From a checkpoint of a small transformer trained on Wikipedia.
Architecture: RMSNorm before each block, rotary positions, biases, untied embeddings.
MLP neurons of a small language model. Each row is named by its layer, matrix (gate and up: input weights) and neuron, and shows model dimensions 128-223. Each number is 128 + 32 x the weight over its row's rms, rounded and kept within 0 to 255. A neuron's up and down rows have the sign that makes its largest values positive.
After each neuron's rows, "fires after" lists the tokens most often just before its 100 highest values on Wikipedia text that the model never trained on.

L3.gate104 [ 70 166 162 136 115 118 136 137 115 134 130 133 185  94 112 100 135 194 108 212 118 123 150 117 181 106 194 123 193 140 141  61 152 148 145 150  59 126 202  87 110 136 168 149 119  73 144 158 128 129 140 116  70 118 113 148 154 125 115 118 198 128 156  73 154  66 140  79  68  87 108 107  99 126 127 113  86 158  95 201 100 158 133 124 124 189 179 132 113 170 104 144 143 137 136  85]
L3.up104 [135 162 102 118 146 175 119 123 115 120 100  97 179  84 184 189 134  76 136 162 162  97 114 169 106 119 114 164 117 138 179 175 132  94 136 135 146 126  53 117 123 125 107 154 222 138 158 161 126 104  82  97  74  96 117 144 103 192 156 165 109 140 151 144  78 170 111 154 122  90 120  83 125 108 113 176 165 150 122 132 117 153 134 161 160 165 131 117  97 141 161 130  93 132  80  99]
fires after: " H", "h", "H", " h", "-H"

L16.gate896 [165 113 102 103 129 127 109 126 101  99 136 127 127 130 113 102 118  83 151  95  73 145 101  95 130  78 159 182 124 129 128 126  77 114 178 154 122 165 127 130 100 142 116 176  86 153 154  91  75 118 100 182 131 154  57 118 156 158 191 117 123 184 145 162  98 120 153 161 139 107 130  97 131 109 135  79 123 117 133 172 123 111  75  78 129 157  78 168 127 139 152 143 122 148 156 104]
L16.up896 [198  81 155 180 123 141 143  97 112 133 141 109 144  88 173 187 125 124 183 162 179 148 122 124 114  87 122 114 172 138 201 178 107  97 141  87 114 130  86 109 155 167 155  75  58 130 156 171 133 111 129 163 157 153 156 148 145 148 161 159 121 126 170 120  64  52 191  68  69 133 167 142 154 118 128  69 144 139  93  74  95 122 101 132 133 230  93 104 156 124  93 143 159 123 119 116]
fires after: " |", "0", "2", "5", "4"

L3.gate478 [130  96 125 158 190  57 119  92 168  73 104 136 133 131 109 164  98 110 103 155 150 124 142  96 118 127 136  96 105 140 143  53 132 173  90  76  94 145 133 162  95 150  95 180 154 142 102 103  68 153 177 133 122 143 103 135 169 142 112 152 149 159 109  97 152 170 113 104 147 147 155 130 159 114 133  74  31 144 102 101 158 142 167 115 172 134 154 127 145 143  58 142 142 162 114  87]
L3.up478 [109 112 159 123 101 103 158 132  92 166 173 162 122 118 112 110 151  75 151 157 131 113 147 177 112 116 146  98 148 125 169  99 124 117  50 148 111 149  53  94 136 108  87 170 176 115 124  97 120 174 112 120 159 156 119  69 154 162 139 148 109 104 143 148 138 147 211 177 146 145 115  80 173 106 115 150 118 122 121  82 106 114 132 156 148 114 171 166 158 144 162  42 125 105  87 150]
fires after: " H", "-H", "H", "h", " h"

L17.gate720 [120  86 111 106  84 154 109 140 165  69 117 157  88  81 161 126 137 133 107 130  96  95  22 165  66 119 119 100 103  68 179 175 156 114 175  80 155  90 134  92 195 151 104 164 100 164 181 132 172  95 143 196 128 175 175 119 120 174  78 128 129 147 181 132 153 157 152 136 129 109 126 121  94 125 127 101 129 125 112 150 120 166  85 136 160 125 104  85 116  95 114 132  84 140 129 155]
L17.up720 [178 158 122 160 186 188 151  81 194 134 128 140 143 102 110 142 172 116 133 116 108 115 143 151 126 115 179 138 151 119 118 118 109 154  56 167 112 123 134 114 135 121 162 113 121 147 117 199 137 122 142  94 184 122 140 124 127  73 146 129 149 155 213  90 168 131 113 154 125 160 149 182 180 130  94  58 157 115 122 149 123  59  92 135 135 130 131 130 166 160 157  83  77 190 104  78]
fires after: "0", "5", "4", "3", "6"

L17.gate749 [151 150 159  85 124 109 111 127 145  97 176  80 129 175 153  65 117 142  62 139 181 132 115 128 160  87 130 114  81  93  97 132 169 142 132 149 176 196 147 118 100 155 103 165 107 135 173 100 137 159 114 150 149 134 174 117 133 122 109 161 108 132 152 102 111 104 149 130 100 210 152 115 103 132 150 157 114  71 158 105 101 162  91 149  68  84 162 183 107 120 156 112 145 121 142 125]
L17.up749 [106 116 150 149 147 125  86 118 119 134 117 133 124  70 143 122 151  96 138 125 133 161 175 164 123 158  67 104  86  91 150 159 134 163 125 130 155 149 149 174  73 174 104 118 117 156 109  90 140 142 101 107  86  70 142 165  66 154 106  66 148 141  64 125  98 137 124 144 135 149 144 173 133 136 104 137 172 124  30 125 124 141 119 139  96 102 142  88 181 123 140 155 148 104 130 162]
fires after: " ", ".", " |"

L18.gate540 [126 135  84 168  78 111 130  66 143 111 144  48 112 174 152  89 108 120 160 123 169  50 101  56 139 163 127 175  87  78 122 116 116 149 154  91  84 182 112 124 118  62 124 147  88 143  93 117 152  67 127 137 105  98 128 144  96  93 159 143 123 166 130 112 113 172 177 142  78 118  79 118  86 102 139 125 148 133 116 178 121 116 123 116 137 174  68  88 118 187  77 135 142 103 130 141]
L18.up540 [121  95 109 101  94 130 123 131  84 181 167 116 128 137  98 122 130 106 156 160 161 119 170 174 176 205 120  62 111 142 116 150 141  80 131 122 169  75  59  67 157 150 147 107 132 142 125 132 184 115 109 169 135 165 169 117 183  86 108 174 173 122 161 140 133  99 112 139 111 129 111 115 100 154 121  98 111 132 178 104 136 185 125 131 156 148 134 108  97 145  54  90 147  80 101 155]
fires after: " |", "0", "9", " "

L18.gate819 [ 93  67  88 132 120  91 159 111 187 113 144  90 152 121 145 107 118 116 122 154 171 102  84 159 154 119 144 158 122  50 139 199 120  83 146 172 130 153 112 173 119 133 132 111 128 131 134  66 104 156  70 208 188  91 131 185  85 156 136 173 158 186 140 128 107 110 173 151 126 117  77 168 131 154 122 116 117 135 155 158  96 108 133 101 115 150 102  78 132 143 126 137 141 144 139 160]
L18.up819 [161 115 151 142 148 132 158 142  89 118 162  69 125  66 135 113 124 153 170 129 117 136 100 150 155  87 114 197 169  82 111 104 179 119 125 133 130  89 148 136 110 156 109 115 104  74 107 101 120 146  75 156  89 117 139 155  61  94 162 101 187  93 175  54 129 115  98  85  39 105  97 143 174 173 182  74  91 108  96 184 172 105 128 136  95 114 134  95  80 114 134 128 127 100 120 122]
fires after: "9", "2", "7", "4", "3"

L6.gate271 [182 109 115 176 172  95 155 125 121 147 127 118  82 161 110 135 161 164 155 155 102 153 137 150  91 202 131 125 171 119 153 119 132  98  76  97 178  68 155 170 155 172 145  95 185 131 129 125 172 171 129 128 129 169 101 127 129 179 146  58 153 148 134 137 199 122 158 136 116 129 110 126 147 143 102 189  55 131 111 125 121 138 130 162  98 186 169 100 132 110  47  86 124 150 127 126]
L6.up271 [166 153 111 184 140 122 162 137  86 112 131 121 119 137 130 132 139 165 107 217 131 142 130 125 161 105 150 222  78 153 142 106 114 127 115 110 143 142 152 123 136 122  92 134 117 139 141 123 147 113 197 126 142 124 199 154  97 111 156 140 176 123  87 145  99 161 161 108 146 136  98  87 116 121 121  98 105 155 172 110  91 149 133 160 175  80  92 118 138  76 105 147 160 139 165 180]
fires after: " f", "f", "F", "v", "af", " F"

L11.gate444 [135 150 218  99 104 109 126 143 101 159 106  56 149  59 117 159 174 164 162 122 109 116  81 161 152  86 114 136 103 172 151 144 147 136 111 119 181 177 147  81  52 136 117  87 112 176 162  98 128 123 149 111 122 135 138  89 157 125 124 102 126 128 112  74 167 145 113 171 104 155 147 118 140 110 127 138 125 154 206 110 106  95  90 167 114 151  61 134 131 114 171  91 139  81  90 173]
L11.up444 [154 159  97 209 157 131 182 142  79 111 114 146  86 160 130 123 121 161 102 111  77  55  55  93 136 116 115 118 157 113 190 173 129 171  67 127 104 145  85 134 141 152  82 128  66  91 113 153 117 180 148 145 105 103 133 137 144 108 138 149  68 145 117 131 139 167 171 106 108 120 141 108 142 166 108 147 103 119 101  47 118  77  81  84 122 140 154  73 164  77 141 126  96 120 197 118]
fires after: ",", "),", "n", ")", " K"

L3.gate489 [132 142 152  95 137 132 122  85  74 148 164 151 119 121 114 117  95  85  91 131 115 164 140 180 127 121 126 130 180 133 137 160 104 108 106 138 158 178 127 149 192 147 171 149 154  88 138 126 148 132 109 117 121 109 103 139 145 110 156 136 155 109 114 129 100 183  85  88  98 171  84  67  98 230 112  96 155 105 128 114 125  78 151 200 109 159 127  99 117 171 183 125 160 196 122 106]
L3.up489 [133 127 152 109 134 121 124  83 131 100 170 135 107 124 105 169 117 121 114 169  93 146 130 137 153  80 173 116 157 139 132 138 144  88 117  95 152 118 109 157 112 168  29 163 116  90  78 152 172 140  66 125 178  55 179 123 103 131 165 120 166 155 116 123 113 107 106 159 126 178 118 102 111 171  97 104 113 142 150  78 107 195 162 142 128 132 106 100  78 105 131 123  90 173 130 138]
fires after: " f", " F", "-F", " D", "F", " cur"

L10.gate279 [125 100 117 126 107  98 147  85 140 118 118 123  63 112 146 122 105 116 162  64 144 138 117 101 144  91 132  90 189  96  95 175 156 123 127 148 123 135 104 112 121 164 167 120  75 164 132 108  78 193 169 145 110 132 110 138 204 124 112 170 115 111 184  78 145 124 225 175 128 119  92 113  52 129 175 144  57 158 183 171 115  94 105 101  89 151 156 150 109 134  71 116  78  87 108  47]
L10.up279 [107 159  95 100 114 108 119 115 134  90 111 123  72 151 159 113 142 125  81  85 114 160 133 153 107 146 168  66 125 102 113 166 143 132  99 119 108 142 103  97 102 129  94 127 161 100 188 161  91 145 113  89 119 174 111 158 173 166 181 181 152 110 100 146 122 146 147 123 155 128 132 109 139 196 144 154  98  82 118  96 145 153 143 127  45 159  92  93  84 100 111 143 140  86 122 103]
fires after: " H", " h", " B", " t", "H", " sh"

L11.gate325 [131 106 124  94 167 133 108 102 117 128  93 137  71 128 114 113 198 202 145 108 173 130 200  93 102  99 138 150 184 133 126 117 122  99 141  91 106 164 149 142 127 136  93  91 184  45 152  91 143 148 128 111 103 131 112  80  98  92 158 158 102 134  91 158 129 165 130 162  95 119 111 120  92 120 144 106  86 131 147 126  97 174 145 171 156 124 152  97 140 183  62 178 117 142 149 125]
L11.up325 [142 144 118 114 100  99  87 162 131 130  65 167 128 129 127 132 163 166  95 133 124 146 115  89 133  90 219 134 134 127 116 163 139 230 155  78 139 153 112 101 136 140 156 129 151 129 165 139 135 148 209 153  75 112  63 130 131  85  59 154 134 110 225 153  32 151  92 140 164  74 138  82 132 133 116 135 110 139 115 125 119 184 115 140  97  99 145 144 160 126  86 150 100 161 128  96]
fires after: " ", "0", " In", "In", "2"

L2.gate392 [ 80 175 161 112 147 103  70  36 121 164  99 109  94 116 120  86 103 183 176 125 114 115  55 123 110  95 133 141 163  65 116  93  88 122 106 168 101 142 100 108 113  88  87 136  92 142 157 117 207 128 158 111 119 121 154 129 114 222  89 130  45 131 137 165 170 130 102 122 133 141 181 140  89  85 128 172 153 144 177 177 156 140 131 175 126 119 124 130  81 179  81 119  73 154 177  49]
L2.up392 [120 163 187  91 146 196 109  99 104 132 106 150 113 128 107 148 111 136  91 127 162 159 136 136 114 154 121 116 161 157 119 105  69 153  64 169 162 196 114  85 120 102  59 136  83 112 164 116 101  88 158 148 136 150  60 153 119 129 135 134 167 129 168 166  82 130  70  98 131 106 174 125 141 141 134  77  93 117  70 156 137 119 122 167  99 202 142  50 147 164 169 134 143 117 111 127]
fires after: "2", " and", " he"

L3.gate974 [118 103 111 133 200 117 128 114 140 161 113 123 139 121 115 144 107  89 168 173  56 145 132 146 141 124 126 128 235 151 131  86 117 108 102 178 134 221 127 151 124  96 197 104 121 171 137  89 162 127 124 121  66 141  62 144 159 132 143 178 153 153 140 114 129 174 134 126 198 107 127 156 145 173 127 145  76 151 147  87 154 110 145  79 103 154 149  67 133 103 124 101 112 195 147 135]
L3.up974 [188 110 101 102 127 128 153 141 101 137 144 172 126 141 124 166 133  73 160 116 132 103 147 140  79 121 104  41 198 182 116 156 144  96 152 122 163  96 103 108 180 135 139 107 187 115 169  88 118 176  45 147 144 142 179  82  96 129 162 148 131 137  94 143 144 151 149 151  81  93 115 160 103 183 144  99 141 160 160  80 168 123 141 112 121 167 112 124 124 122 118 100 106 122  91 145]
fires after: " F", " H", " Dr", "gress", "Bl", "F"

L10.gate981 [111 113 106 118 118  71 131 140 129  95 128 151 204 137 125 103 119 162 198 112 109 120  66 136 126 107 116 117 130 124  86 133 118 159 126 113 155  75  85 106  84 163 118 181 170 101  65 113 100 179 112 121 106 139 111 106  87 155 128 161 162 147 108 150  90 156 165 150 151 162 174 135 136 137 125 116 220  99 108 139 126 135 148 144 143 142 161 149 127 146 161 128 152 131 105 106]
L10.up981 [ 67 137 108 144  89 124 126 109 152 107  70 133 150 159 101 187 125 195 146 105 150 102 106 126 152 105 127 165 191 145 150 108 175 155 172 106 168  57  70 114  94  92 131 173  97 164 139 155 129  82 144 175 128 111 138 120  77 113  96 170 142  38 103 142 158  37 180 120 118 132 109  72 145 109 152 150 100 169  76  69 139 101 116  92 148 156 151 167 155  66 162 159 144 149 126 109]
fires after: " M", " m", " g", " Em", "M", "im"

L3.gate706 [ 77 158 173 119  79 139 154 123 150 143 101 122 162 133  89  97 124 103 134 146 111 162  77 131  64 163 170 174 182 125 112 196 141 129 108 110 186  92 137 156 160 111 147 111 167 139 136 106 124 121 140 112 156 153 114 165 151 167  89 134  95 174 165 149 178 111 102 127 124  63 166 118  92 116 102 125 157 132  94 134 137  19 134 153 139 147 100 141 142  49 135 172 142 105  89 149]
L3.up706 [151 126 144 146 190 130 177 102  93 154 119 107 163 127 100 133 102 139 143  90 117 101  91 145 140  95 148 163 139 133  58 115 116 155 151 169 159 115 183 150 102 152 122  98 125 125 137 120 137 115 119 114 128 160 133 112 167 117 111 135 148  86 196  94 144 150 146 172 121 125 105 107 138 117  60 168 188 104 116 158 148 129 154  90 161 114 140 146 126 104 184 117 131 127 134 149]
fires after: " h", " H", " s", " K", " B", " Dr"

L16.gate960 [111 130  58 140 106  73 137  80 148 173 128 152 131 121 122 180 156  91 150 160 131 148 115 160  81 107 118 134  77 144 170 146 102 161 133 104 100 140 133 114 105 137 127 126 122 107  89  62  93 126  97 126 108  86  81 153 131  70 133 134  97 157 127 137 104 139 150 144  95 120 100 163 126 120 130 150 163 165 168 135 119 183 114  98 143 155 106 119  87 161 182 162 143 130 121 118]
L16.up960 [133 128 141  52 109 140  95  96 158  69 124 168 147  81  95 100 119 101 134  98 129 122 136  95 153 143 120 129 128 134 117 132 111 141 137 163  57 137 138 120 135 134 109 188 139  75 117  84 162 155 171 136 103 131 155 119 148 146 119 166 119  48 136 113  77 115 115 116 118 188 146 149 105 137 165 115 136 119 123 157 147 123 142  42 136 111 104 213 109 138 121 135 157 111 159 100]
fires after: "1", "2", " Sub", "3"

L3.gate544 [120 109 136 171 151  92 117 142 183 178  66 119 154 126  71 141 163  89 127 131 158 151 153 147 138 132 115 143 163 153 120 108 198  78 126 149 111 131  85 153 110 119 115 141 134  87 175 118 122 146  99 157 127 141  97 132 177 188 132 165 109 137 140 132 176 125 150 165 151 112 144 113  78 138  95 115 104 145 193  97  68  38 116 184 135 194 129 135  87 135 142 153 148 172 110 151]
L3.up544 [111 122 125 150 163  87 111 107 165 110 102 175 113 143 196 180 124  86 133 191 201 111 154 149 193 219 102  86 110 142  97 149 146  96 155 181 129 154 161 144 111 124 164  82 137  82 142 125  97 116 116  71 125  87  92  61 149 118 186  87 171 155  92 148 100 125 183 128 106  76  77 135 114 110 160 215  89 117 130  75 184 133  72 139 135 139  92 116  89 138 143  58 110 152 131 171]
fires after: " H", "H", " Hind", "-H", " Hend"

L11.gate965 [ 84 177 103 139 104 132 175 155 119 121 120 136 139 101 124 126 142 152 133 127 141 124  57 118  74  87 131 113 119 149 105  88 162 133 140 100 100 211 219 133 117 100  76 125 163 120 117 106  60 148 146 183 105  97 113 126 161 115 127 160 147 164 220 105 115  79 201 148  95 136 146 133  21 174 154 121 137 101 141 183 106 132 116 160 130 114 116  98 133 125 149 171 167 151 168 161]
L11.up965 [140 132 122 125 108 155 174  93 204 129 132 143  76 165 157 163 146 101 142  83 146 165 100 119  94 154 146  81  92 126 108 117  90 101 148 112 124 193 166 118 171 184  86 124 114 132 123 168 129  93 135 169  63  84  95 179 137 146 143 123 161 223 123  97 123  54 123  72 142 134 112 180 185 109 163 141 171 137 145  83  95 134 103 114 133 127 105 124  98 138 177 122 141 117 176  96]
fires after: ":", "0", "2", "1", "6"

L6.gate546 [154  78 156 127 136 125 154 120 154 123 121 121 146 118  95  91 152 137 175 108  86 179 135  82  97 188 104 164 112  86 146 166 141  53 186  81 183 134 148  91 153 145 157  78 139 139 194 158  93 160  99 157 170 170 119 150 183 163 117 123 106 159 157 161 150 145 126 113 134 134 123 137 116 125 188 132 128  84 147 126 146 123 157 111  86 119 102 137 156 184  94  87 114 117 125 122]
L6.up546 [109 106 110 119 155 135  89 128 127 129  20 171 153  72 136  86  79 141 110  86  51  81 193 132 136  77  91 114 118 130  21 169 147  80 138 120 163 116 121 145 191 176 153 132 164 101 113 119 104 133 140 104 109 127 115 118 123 162 117 105 139 135  94 175 154 163 134 108 126 105  79  86 163 123 131 115 115 134 131 103 107 106 150 139 189  99 116 121 159 133  99  92 151  96 146 107]
fires after: " G", " B", " s", "W", " W", " the"

L3.gate90 [134 109 158 116  38  96 126 102 101 145 184 137 140 100 122 103  92 147 160  92 132 144 177 107  81  92 111 181 177 112 146 101 123 160 146 143 187 170 104 152  72 107 158 105 178  52 120  93 137 132 153 134 102  78 124  99 142 171 147 144 151 136 161 155 128 108 109 137 105 114 146 166 165 117 117 136 103 131 151 104  76 226 104 165 105 176 151 131 106 138  94 164 111 148 129 113]
L3.up90 [ 87 125 170 126 170 140 202 126  79 159 128 149 126 126 134 151 164 102 135 120 133 123 167 144 105  74 140 106 125 105  93  75 119 130 102 119  78 142  86 169 162 112  95 107 159 148 145  94  81 111 130 129 133 111  52 158  96 156 120 119 179 102 104 103 105 155 126 220 149 154 115 110 136  74 102 133 120 173 118 160 136 105  82 116 119  81 163 121 110  99 147  36 179  79  95 103]
fires after: "-H", "h", "H", " H", " h", "sh"

L2.gate43 [141 156 108  84 198 135  87 120 145 133 165  97 102 133 120 156 184 105 159 120 106 121  74 125 142 112  93 143  76  88 106  76 138 183 130  65 105 104 122 139  90 151 134 138 107  80  84 153 138  98 122 156 105 136 140 118 114  99 131 161  95 117 201 125 102 133 166 122 190  93 125  82  84 142 116 106  76 129  90 150 169 125 172  92 174 116 120 135 157 111 123 142 150 110  82 184]
L2.up43 [123 133 174 159 168 116  62 144 149  86 144 110 163 163 147 111 149 150 113 162  94 144 144  73 137 127 126  94  89  95 111  94 192 145 171 125  96 151 146  84 121  96  75 127  77 128  96 109 181 130 102 250  94 135 122 148  99 143 143 157  71 123 202 139 102 147 122 134 146 120 196 111 139  92 170  77  74 118 155 138  88 156 149 103 143 141  95 168 104 165 135 116 144  78  60 188]
fires after: ",", " the", " ===\n", "agh", "|"

L16.gate171 [116 157 132  71  43  78 119 141 127 204 153 116 166 142  48 163 160 108 111  93 161 129 173 120 146  92 114 142  99 102 141 135 153 137 121 146  66 176 182  60 175 130 156 120 176 106 133  89 125 173  87 133 144  46 110 113  88 108 164 186 136 148 169 157 107 111 131 128 162 142  87 105 102 125 145 164 125 159  75 134 125 147  82 122 115 103 125  88 121 140 137 133  70 141 131  81]
L16.up171 [113 147 187 109 176 162 106  89 139 110 129  92 164  93 118 179 106 141 128 134 101 119 139 137 149  87 117 128  85  68 169 146 112 149 174 134  87 131 102  92 119 140 122 139 100 114 135  69 106 170  93 175  91  88 121 153 180 113 164 113 120 111 143  61 117  48  86 168 117 162 102 161 122 114 144 120 160 136 134 202 146 101 119 115 143 115 182 113 137  95  83 173 150  87 155 146]
fires after: " ", " (", " |", "1"

L3.gate637 [108  88 145 127 107 106 109 105 144 157 125 163 104 122 135 115 126  67  77 134 172 139 139 158 127  90 149 141 205 102 139 128 145 166 127 162 149 111 111  77  51 163 116 153 124 138 142 168 128  99 209 103 124 171 200 103 104 188 153 209 103  94 154 129 115 153 156  94 124 125 113 138 150 166  81  99 153 128 106 180 143 121  84 148 117  97 147 136 148 109  69 137 127 104 131 135]
L3.up637 [177 138 134 135 111 135 143 128  91  95  60  82 125 136  66  88 159 120 169 169 158 201 130 117 132 114 174 130 131 103 130 166 113  97 110 115 146 126 126 108 122  82  65 174 155 145  97 122 117 115  33 138  74 154  87 100 141 134 117 131 113 136 238 123 132 124 112 161  95 118  92  86 145 150  61 161 110 129 158 128  99 164 122 183 130 115 158 109 153  64 129 126 151  68 119 156]
fires after: " H", " h", "H", "-H", "h", " B"

L3.gate564 [111 139 140 185 126 150 103 185 134  77 120 121 153 123  75 135 158 137 138 140 122 156  63 138 127 149 159 130 188 118 124 187 160 118 160  90 109  96 158 128 130 104 102 151 134  88 132  94 162  80 135  89 117 185  47 157 139  97 180 139 120 101  80 104 114 122 154 120 123 119 158 158  71 137 111 143 133 148 135 109 131 108 112 162 136 134 146  85 104 145 147 145  76 139 103  96]
L3.up564 [168 190  94 112 148  77 149 115 116 130 133 109  98 142  90 127 146 111 109 120 103  76 136 117  64 127 138 100 126 122 173 190 147 120 114 112 150 108 138 156 148  82 121 126 140 120 115 153 191 105  96 115 132 101 172 173 104 104 161  79 126  88 138  99 133 166 146 135 121 131 158 119 104 157 174  90 102 158 157  87 146 166 107 155 127  99 111  68  75  84 190 156 126 126 129 179]
fires after: "9", " def", " f", " F", "f", "F"

L3.gate796 [ 80  70 169 120 169 119 153  97 122 217 119 129 143 150 125  94  97 155 119 104 133 141 162 135 143  59 104  88 123 104 107 144  95 143  57 140 140  96  93 113 126 160 185 122 120  97 137 107  75  96 190 136 130 150 135 135 156 129 122 147 162 124 150  97  98 136 169 125 110 106 147  83  81 116 112 145 142  82 136 199  66  80 186 113 115 161 149 133 136  80 159 222 129 131  71 132]
L3.up796 [134 171  98 133  98  90 153 119 126 151 137 189 111 106 124  65  98 137 148 132  87 131 117 154 115 163  79 128 135  97 181 129 130 203 131 206 171 125 139 110 130 135 110 106 196 128 104 145  93 134 109 132  53 118 164 146 160 156 136 125 158 122  94 108 129  78 149 130  72  88 116 101  90 134 110 117 168 136 106 167 147 185 127  72  99 117 126  75 129  95 125 149 149 160 117  82]
fires after: " H", "H", " h", "-H", " B", " ("

L16.gate441 [177 129 155 158 120 162 142 134 120 122 149 159 120  75 129  41 161 116 172 100 163 182 134  95 116  62 157 149 135  57 168 115  74 145 116  57 156 181  74 131  62 162 136 163 133 136 155 121 179 122 102 122 139 133 124 115 196 117  65 124 112 145 171 127  60 113 118 140 158 152 111 137 103 119  97 107 111  78  96 157 144 155 155  87 158 138 209 162 143 147 117 114  95 154  97 100]
L16.up441 [115  82 137 186  87 118 161 133 106 125 152 148 158  90 115 116 139 129 193 123 109 173  73  97 160 162 105 109  97 126  83 167 122 162 146 124 125 146 142 159 143 131 134 140  73 148  86 101 126 119 182 148 146 143 108 161 153 124 110 139 119 123 136  80 150 123 152 139 106 133 168 165 145  63 117 136 164 102 127 100 107 196 158 109 143 172 190 129  79 198 115  98 121  81  48 108]
fires after: " ", " (", "|"

L10.gate582 [ 17 108 170 138 161 144 101 117 133 190 172 122 165 119 146 120 115 170 103 159 180 165 121  97 144 147 159 151 104 128 229  69 118  83  92  93 158  81 127  98 136 165 173  69 137  98 151 122 122 143 105 138 132 125 105  89 158 134 126 119 119 133 165 147 120 169 207 138 117 134 128 105 121  97  85  84 156 134 126 159 141  67 155 105 173 116 107 123 103 212  87 145 158 153 143 146]
L10.up582 [169 181  90 128 125 135 127 132 175 133 160 181 103  91 119  76 137 130 165 146  99 146 142 131 138 176 148 107 124 127  52 112 105  95 123 127 144 157 132 151 118 120 114 150 122  89  99 115  47 144 118 113 138  86 118 144  62 127 159 109 128  74 126 133 107 179 133  92 107  98 104 122 138 189  83 117 113 138 111 120 123  86 128 189 166 156 114 166 121 162 115 123 106 115 156 106]
fires after: " |", ":", "|", " Pr", "r", "=="

L3.gate832 [119 133  45 120 109 121  91 151 147 146  72 144  95 112  63 151  93 182 116 136  94 152  70 176 147 149 104 136 147 139 156 158 164 133 144 159 164 123  96 111 189 168 155 169  76 191 130 102 117 172 129 131  96 132 123 104 121 202  97 134 129 126 100 146  40  94 136  97 159 167 155 122 138  74 132  80 149 158 161 171 138 114 100 159  82 184 155  98 116 125 194 151 186 120 167 129]
L3.up832 [127 130 108 115  71 108 106 120 122 152 116 114  87 111 130 123 132 135 136 114  65 143 101 113 137 177 104 106 172 191 130 142 160 113 125 158 171 150  65 107 153 140 190 148 109 108  98 101 163 139  68  98 138 146 119  80 131 202 112 135 136 143 131 150 108  98 211 186  81 167 194  78  92 170  95  73 182 146 142 131 154 107 151 109  65 120 131 126  99 129 115 148 163 110 178 114]
fires after: " m", "M", "m", " M", "em", "am"

L6.gate358 [101 163 142 167 169 132  74 161 150  66 137  85 137  91  93 103  92  90 127 133 120 147 115 148 136 142 162 152 123 129 130 141  90 116  92 163 106 168 153 112 127 153 151 139  91 112 109 116 112 119 131 200 181 125 123 210 187 193 166 139 152 143 140  79 177 191 134 120  91 109 156  98  91 106 163 102 111 118 153 131 119 176 117 138 182 107 141  85 179 131  85 114 170 138 173  80]
L6.up358 [ 73 124 155 212 154  88 114 169 168 126 103 137 174 110  94 102  99 180 128 172 115 135  81 124 124  57 140 122 145  79 134 136 153  94  88 135 117 168  76 118 143 132 152 102 108 148 130 131 145  65 178 150 141 131 141 104 146 146  90 228 152  92 129  93 153 131 201 149 126  80 127  62 100 134 154 113 193 123 103 110  93  79 116 143 148 155 113  95 140  88  88  86  78 106 110  98]
fires after: " F", " H", "d", " G", " B"

L6.gate699 [107 146  89 102 169 136 166 155  99 169 105 131 102 100 100 133 168 152 184  78 115 121 140 156 106 136 166 175 136 114 117 114  73 146  88 154 104 172 206 117 110  89  46 113 115 114 140  91 155  96 147 122 179 102 127 118  95 100 167 158  98 176  98 148 146 135 162 140 119 144  88 101 127 118 121 196 168 104 142 226 109  68  70 106 145 129  86 165 122  97 133 193 154 109 136 167]
L6.up699 [160 108 108 159 168 161 134 157 126 120 150 135 156 124  82  97 110 129  85  76 138 101 120 176 182 146 107 146 178 115  92 159 108 144 119 147  67 167 123 142 133 159  65 122  89  93 104 151 179 118 106 196 122 128  55 107 141 147  83 129 116 142 170 193 126 145 143  83  95  74  78 144  93  84 135 143 149 113 151 142 177 198 106  84 147  97 111 197 103 146 108 157 104 127 127  87]
fires after: ",", "3", "7"

L18.gate797 [ 86 120 161 133 165 135 164 146 162 200 111  70 174 127  74 117 131  91 130 114 108 131 159 113 169 110 148 156 112  75 176 108 162 104 176 151 161  89 142 147 166 167 161  96 177 127 105 110 154  81 104 180 141 175 119 146 162 142  74  95 155 153 143 106 109 150  89  93  94 137 135 139 172 151 114 111 143 128 107 155 125 110 137  94 159 188 119 148 117  75 165 121 109  60 171  89]
L18.up797 [ 90  64 161 115 145 188 133 192 131 163 150 114 141 110 144 146 160 123 198 168 141 135 162  80 138 180 101  96 142 133 162 148 117 108 116 110 127  70  89 104 108 122 136 180 129  75  37 138 147  68 134  98 120 136  75 143 109 152 121 172  98 118 178 147 145 198 116  79 130  82 128 147 149 142 105  80 122 121 150 128 143 147 104 160 140 171 135 144  96  98 136 174  83 147  77 151]
fires after: " |", ":", " ×", " US", " W"